Weights of a small GPT-style language model, trained from scratch on English Wikipedia: LayerNorm before each block, 8909 steps.
MLP neurons of a small language model. Each row is named by its layer, matrix (down: output weights) and neuron, and shows model dimensions 0-127. Each number is 128 + 24 x the weight over its row's rms, rounded and kept within 0 to 255. Numbers have three digits each.
After each neuron's rows, "fires before" lists the tokens most often just after its 100 highest values on Wikipedia text that the model never trained on.

L4.down117:110106142125165105111092111130094114099151132125134113127124118156141087108146129109116112122108096126126166152088142148131159101107145117104120082149139112116135122115127147153151156138134115152107150151140112112110134145090099101160091125100125130128142129116129151128113106153121135102115180091159146153096136174110100140155155133106134107164071100102157106142188143138119111103151
fires before: "2", "0", "3", "1", " ", " f"

L4.down492:137113114144140123175127174139112104108126110139087131115069104170122178122114082128162134141132103136106074129098164131092123141125105177155131118086113165145112114090138147161099114103100134091139139140155062144116141123085156129114103115125164147136087136139130106119105117142112161115120175127158135121142093150141134141134127127140173119147112135132116126125155154172146101112120
fires before: "-", "ography"

L4.down607:098150138123122162125144106143133167140085163092134164194090147113122137103145116132142154089185147106120224112105157125131106099170103151155154138116136155116123137160171143147130164127116121167114091148091129090128118131104151090103096123157153115135151111139112100130135112102100096163113124101102102154135136132115166142136104147095147103107086122152124078152130128150109104144117
fires before: " |", "1"

L4.down832:123121163144148108156108130124120153160092127138149126160089180133166114127113092111123140144106100083168163142138096113117150135150118154130117111096168123098127150110142177146115168113123110145151087160120137122114103146156088110116127132098155158148118109160141123112150160132105103097140133105138125132179106141143191093128132182122156135132120155149143083153152157144110128125125
fires before: "7", "6", "8"

L4.down485:094101140133119123130122155153128121140113157122158082142100107114167152128128117124115169080156136139144132113088110159170114119127155135158143183123103167136088112131153113121128133128117127111131159137140124133126175159139140141110121123133107146142115105121067117136170116111111117149154107124133116098149138104119153135116095165160141087140123136094131106116096140114080137128189
fires before: "-", "\n", " "

L4.down754:145088098166144069108140115116133130114082183123094094159121122128144144110091112142153124122153083140152103129111098138138208146157106124115176124113163126132118125165136136110107173110070124124129085113125118143153141131140131096138096096125129106106151134161109139150117096101164146124130167093172150155147116138141124133091115156142135183093130159124051126130141132166141106126165
fires before: " |", "%", " /", "ves", ";"

L4.down847:121138160112119046140145114145160105143120101110124102151147102155124133141109119139150106110171135129111135104112142091095150103141111138121130119138107142110136153138113148138119101128083124147108127139147159170138109136135103177139116119137140145170146145144115169124134143161136121117132103168129148174115153126131085076124141088131118098121121158136118114153152103058207097144148
fires before: "\n", "er", "ers", "der"

L4.down195:106076131147131165103109129110101121125103057126117121130132114122136106149084119119130132131100148098146187114108085114123112155122119103153116116107150134116123119150121144120127128111147107135119124154130089154109119143141161137086087098166092143129119137115164168117139193120099119111157136095096077112129104117135111126161121159148143156120112121148122128157086117148129086134102
fires before: "2", " (", ":"

L4.down259:102106109130099149163140085182129165171148091146113147175078122122112135126124108113116198161140124107142094123120088108126126154146201130109137120069136111163147182111158131161112095126107140132138139133130124117130120144125101102121152127148120173092146124179142152132119153107104082153145130115129133116109121150166162095104152128157104129101119128112112118155105112112084118132155
fires before: "\n", ".", ",", " and", ")"

L4.down658:097148133147106111096156125168157128151133114131098125157197117115166116132130115132160148154132154150109143110102143108124093116167085128107137152084089167123128125122140136130135100095103150094115082122121126107103135150166143129146150143139127080076145154138151111101118147145117112143133156128125153149130071109143116153096136117127140112094140133145126110120179183141116143098137
fires before: " |", "|", ":", ".", "2", "1"

L4.down640:153112160145118147141154172110115113141104172133109151123208133141099101122124103131138131101177117124128099133173111109171147089092152158090115132123110103124129149120155139132102157153137109105138094112154130095142154106145143134116111157147106135147106113145095082149117120112100117160136186160125133127116125106151093156182138135137133096133142149103118176106139161112143164134158
fires before: "1", "0", "2", "\n"

L4.down592:113092130138125085150113137163146106139124078156147118127157152158133123079121168100119154112139140089094091120102137127139090151140143146153138128148131136105110087113124065138126080129099131125183117073127130149103157184128189186124124082175128149126134122113102130127136131139167142124120167146117173101141137126110124139084066137151132047151137113122114166109125128107144133133140
fires before: "\n"

L4.down529:152156161126099121086144100148106105137098121112162118165126138146134133180141142088131168141123116133067131115113086115123106143132142114104133140137166124119141083154160144144159135106123123116127107161114062139086113118118130084199124167113100125122162088138131175153108148163130162100117142152139152132160112140136130099103146134109156128141114147109121125114156118066137165088168
fires before: "\n"

L4.down7:075112134141151116123158102117143153118111127140095121110121078123092122139121155139118154108123175119107138142095149107156156148102126129099143121077129121115155124104111112106117148161084118146093131169146101114127111141142127080092131108137133138129169135132135104148129147134180109111138170112131133153156095115046160142116103145103111132110124124128111099129114119098124159089118
fires before: " |", ")", " ("

L4.down730:102116145106085092133162174144123142123106082130130136095131162112105128112134177121147145167134122150087165119162132078116135162130125094114107124117146108134121078163129124102102095137123130143136168119116102104108101135082108123120082113173131106123126160127104140133114151131146161100130125165137128141132171099126136125165115141088105085124140100126099138087185132103086134086141
fires before: " |", "\n", "ing", " had", " of"

L4.down979:091117147122164126081141149091105146166109098079118149123139146114145136115080110122141150147126147108140143188117146133160146111111124150122164091104122143112095126130120098104118124154095135158117113132134150160125076141102142083133131142137104069101124138129110131118132146138133148179150132123163092095135127101084103137107099111160146081113171119144101142121121107109100095166109
fires before: "s", " "

L4.down213:112141129126107103110132105102120139150107104145145153129167125106137133103163130125120156109137146093142135138122151153151123156166124124139104151115143110088125131113162126125078172182076145139134119124083149103148081132109116096121113079134116123125150137113151128082123083147120112140137119117129097166133132140115089154154063158136150131153124124102127083134134149159133086143125
fires before: " |", "==", "."

L4.down726:215109110137139115089179092130138105081130104133096148108129157096133144171105120120107138112153109136120126104169136122116127120128146126139189126139134139148155150138133113119103161144109118113133103168162121098155102140059137145107123088107125154143141142106096104126177154199146119135119137135116137168139132162113146126129125105133130104126102112106091073108165114118123147112101
fires before: "8", "9", "7", "in", "6", "an"

L4.down927:130065107119135082124126122132145143149121182149104147175147134125101128173113120127082144167122138102122122120099131097114142128124107123145170126069171122109126141126129158158147170112077160118129118134134124130138118128129141113113141091131125157099154157125108113119121085123095105118098161114144152129158095092109104141138143156127151161069100143146124103128105110152188095090120
fires before: "\n", "-"

L4.down520:116155103121097181134129122081085103134133120112112159162145145121159124134138119112127140112143110104131161108170101161133131082068137145108144159146114120120170110108104109113122147120107101130101092143097130122155094129127094111125106076126085081135124110107171162123131139109114126089143111102133130131173141127154149130128164110130130169130143150099144111150118110167200117121119
fires before: "s", "t", "and", "i", "ge", "us"

L4.down265:107149083171148149134091113122191083151088147147168153134141113114110134150143104127088135123100108111150184115131159123092117145086117146103134136150119109107158148122102130113159156137123144170177120082091113149119147124124120103142162094088089086080122099138158076142138108157120122141153108112066128138116087097123093117135164126156164155145133107084104160132137111082129126107195
fires before: "\n", "s", ":", "t", " |"

L4.down589:152128105127126167111124128126109128156075150129127141151163156148092128097152126107089106112124156145100123129158119108114110106130148138188144143113165123133104108140125128173154160116077161135112152113159101139085079092102163121128118099096142112144170116128128165116127100160101108126129138108136102155110109128122132147177122160140142156069096140105097142119113133132156099156146
fires before: "|", "\n", "-"

L4.down843:138134094166118128164144123091165110133101196126146113116144137126156160169066126162109099135156120144175113150125121158146150143179127115124080140135132100115115155121127112121074139129073146121148160124110110080106173131137120183130108163137127137142160125105150083156146094143132149152165164149100135149132115098112129135108087141145144122145111122133128104091131110101124155101095
fires before: "s", ","

L4.down555:143125097122133123107110136107125107169096142152144170161139127176149105129123114130095110147109143101124166147138146122139141069129149105138115152148133120151119157195114113153117146152128176116130081097110117142144085139152111129109109115109147120101121154138136128124107119145116110111104133117106168117151134105111128106124147158119130134126141072110105120140182116107123126069129
fires before: "\n", "hn", "an"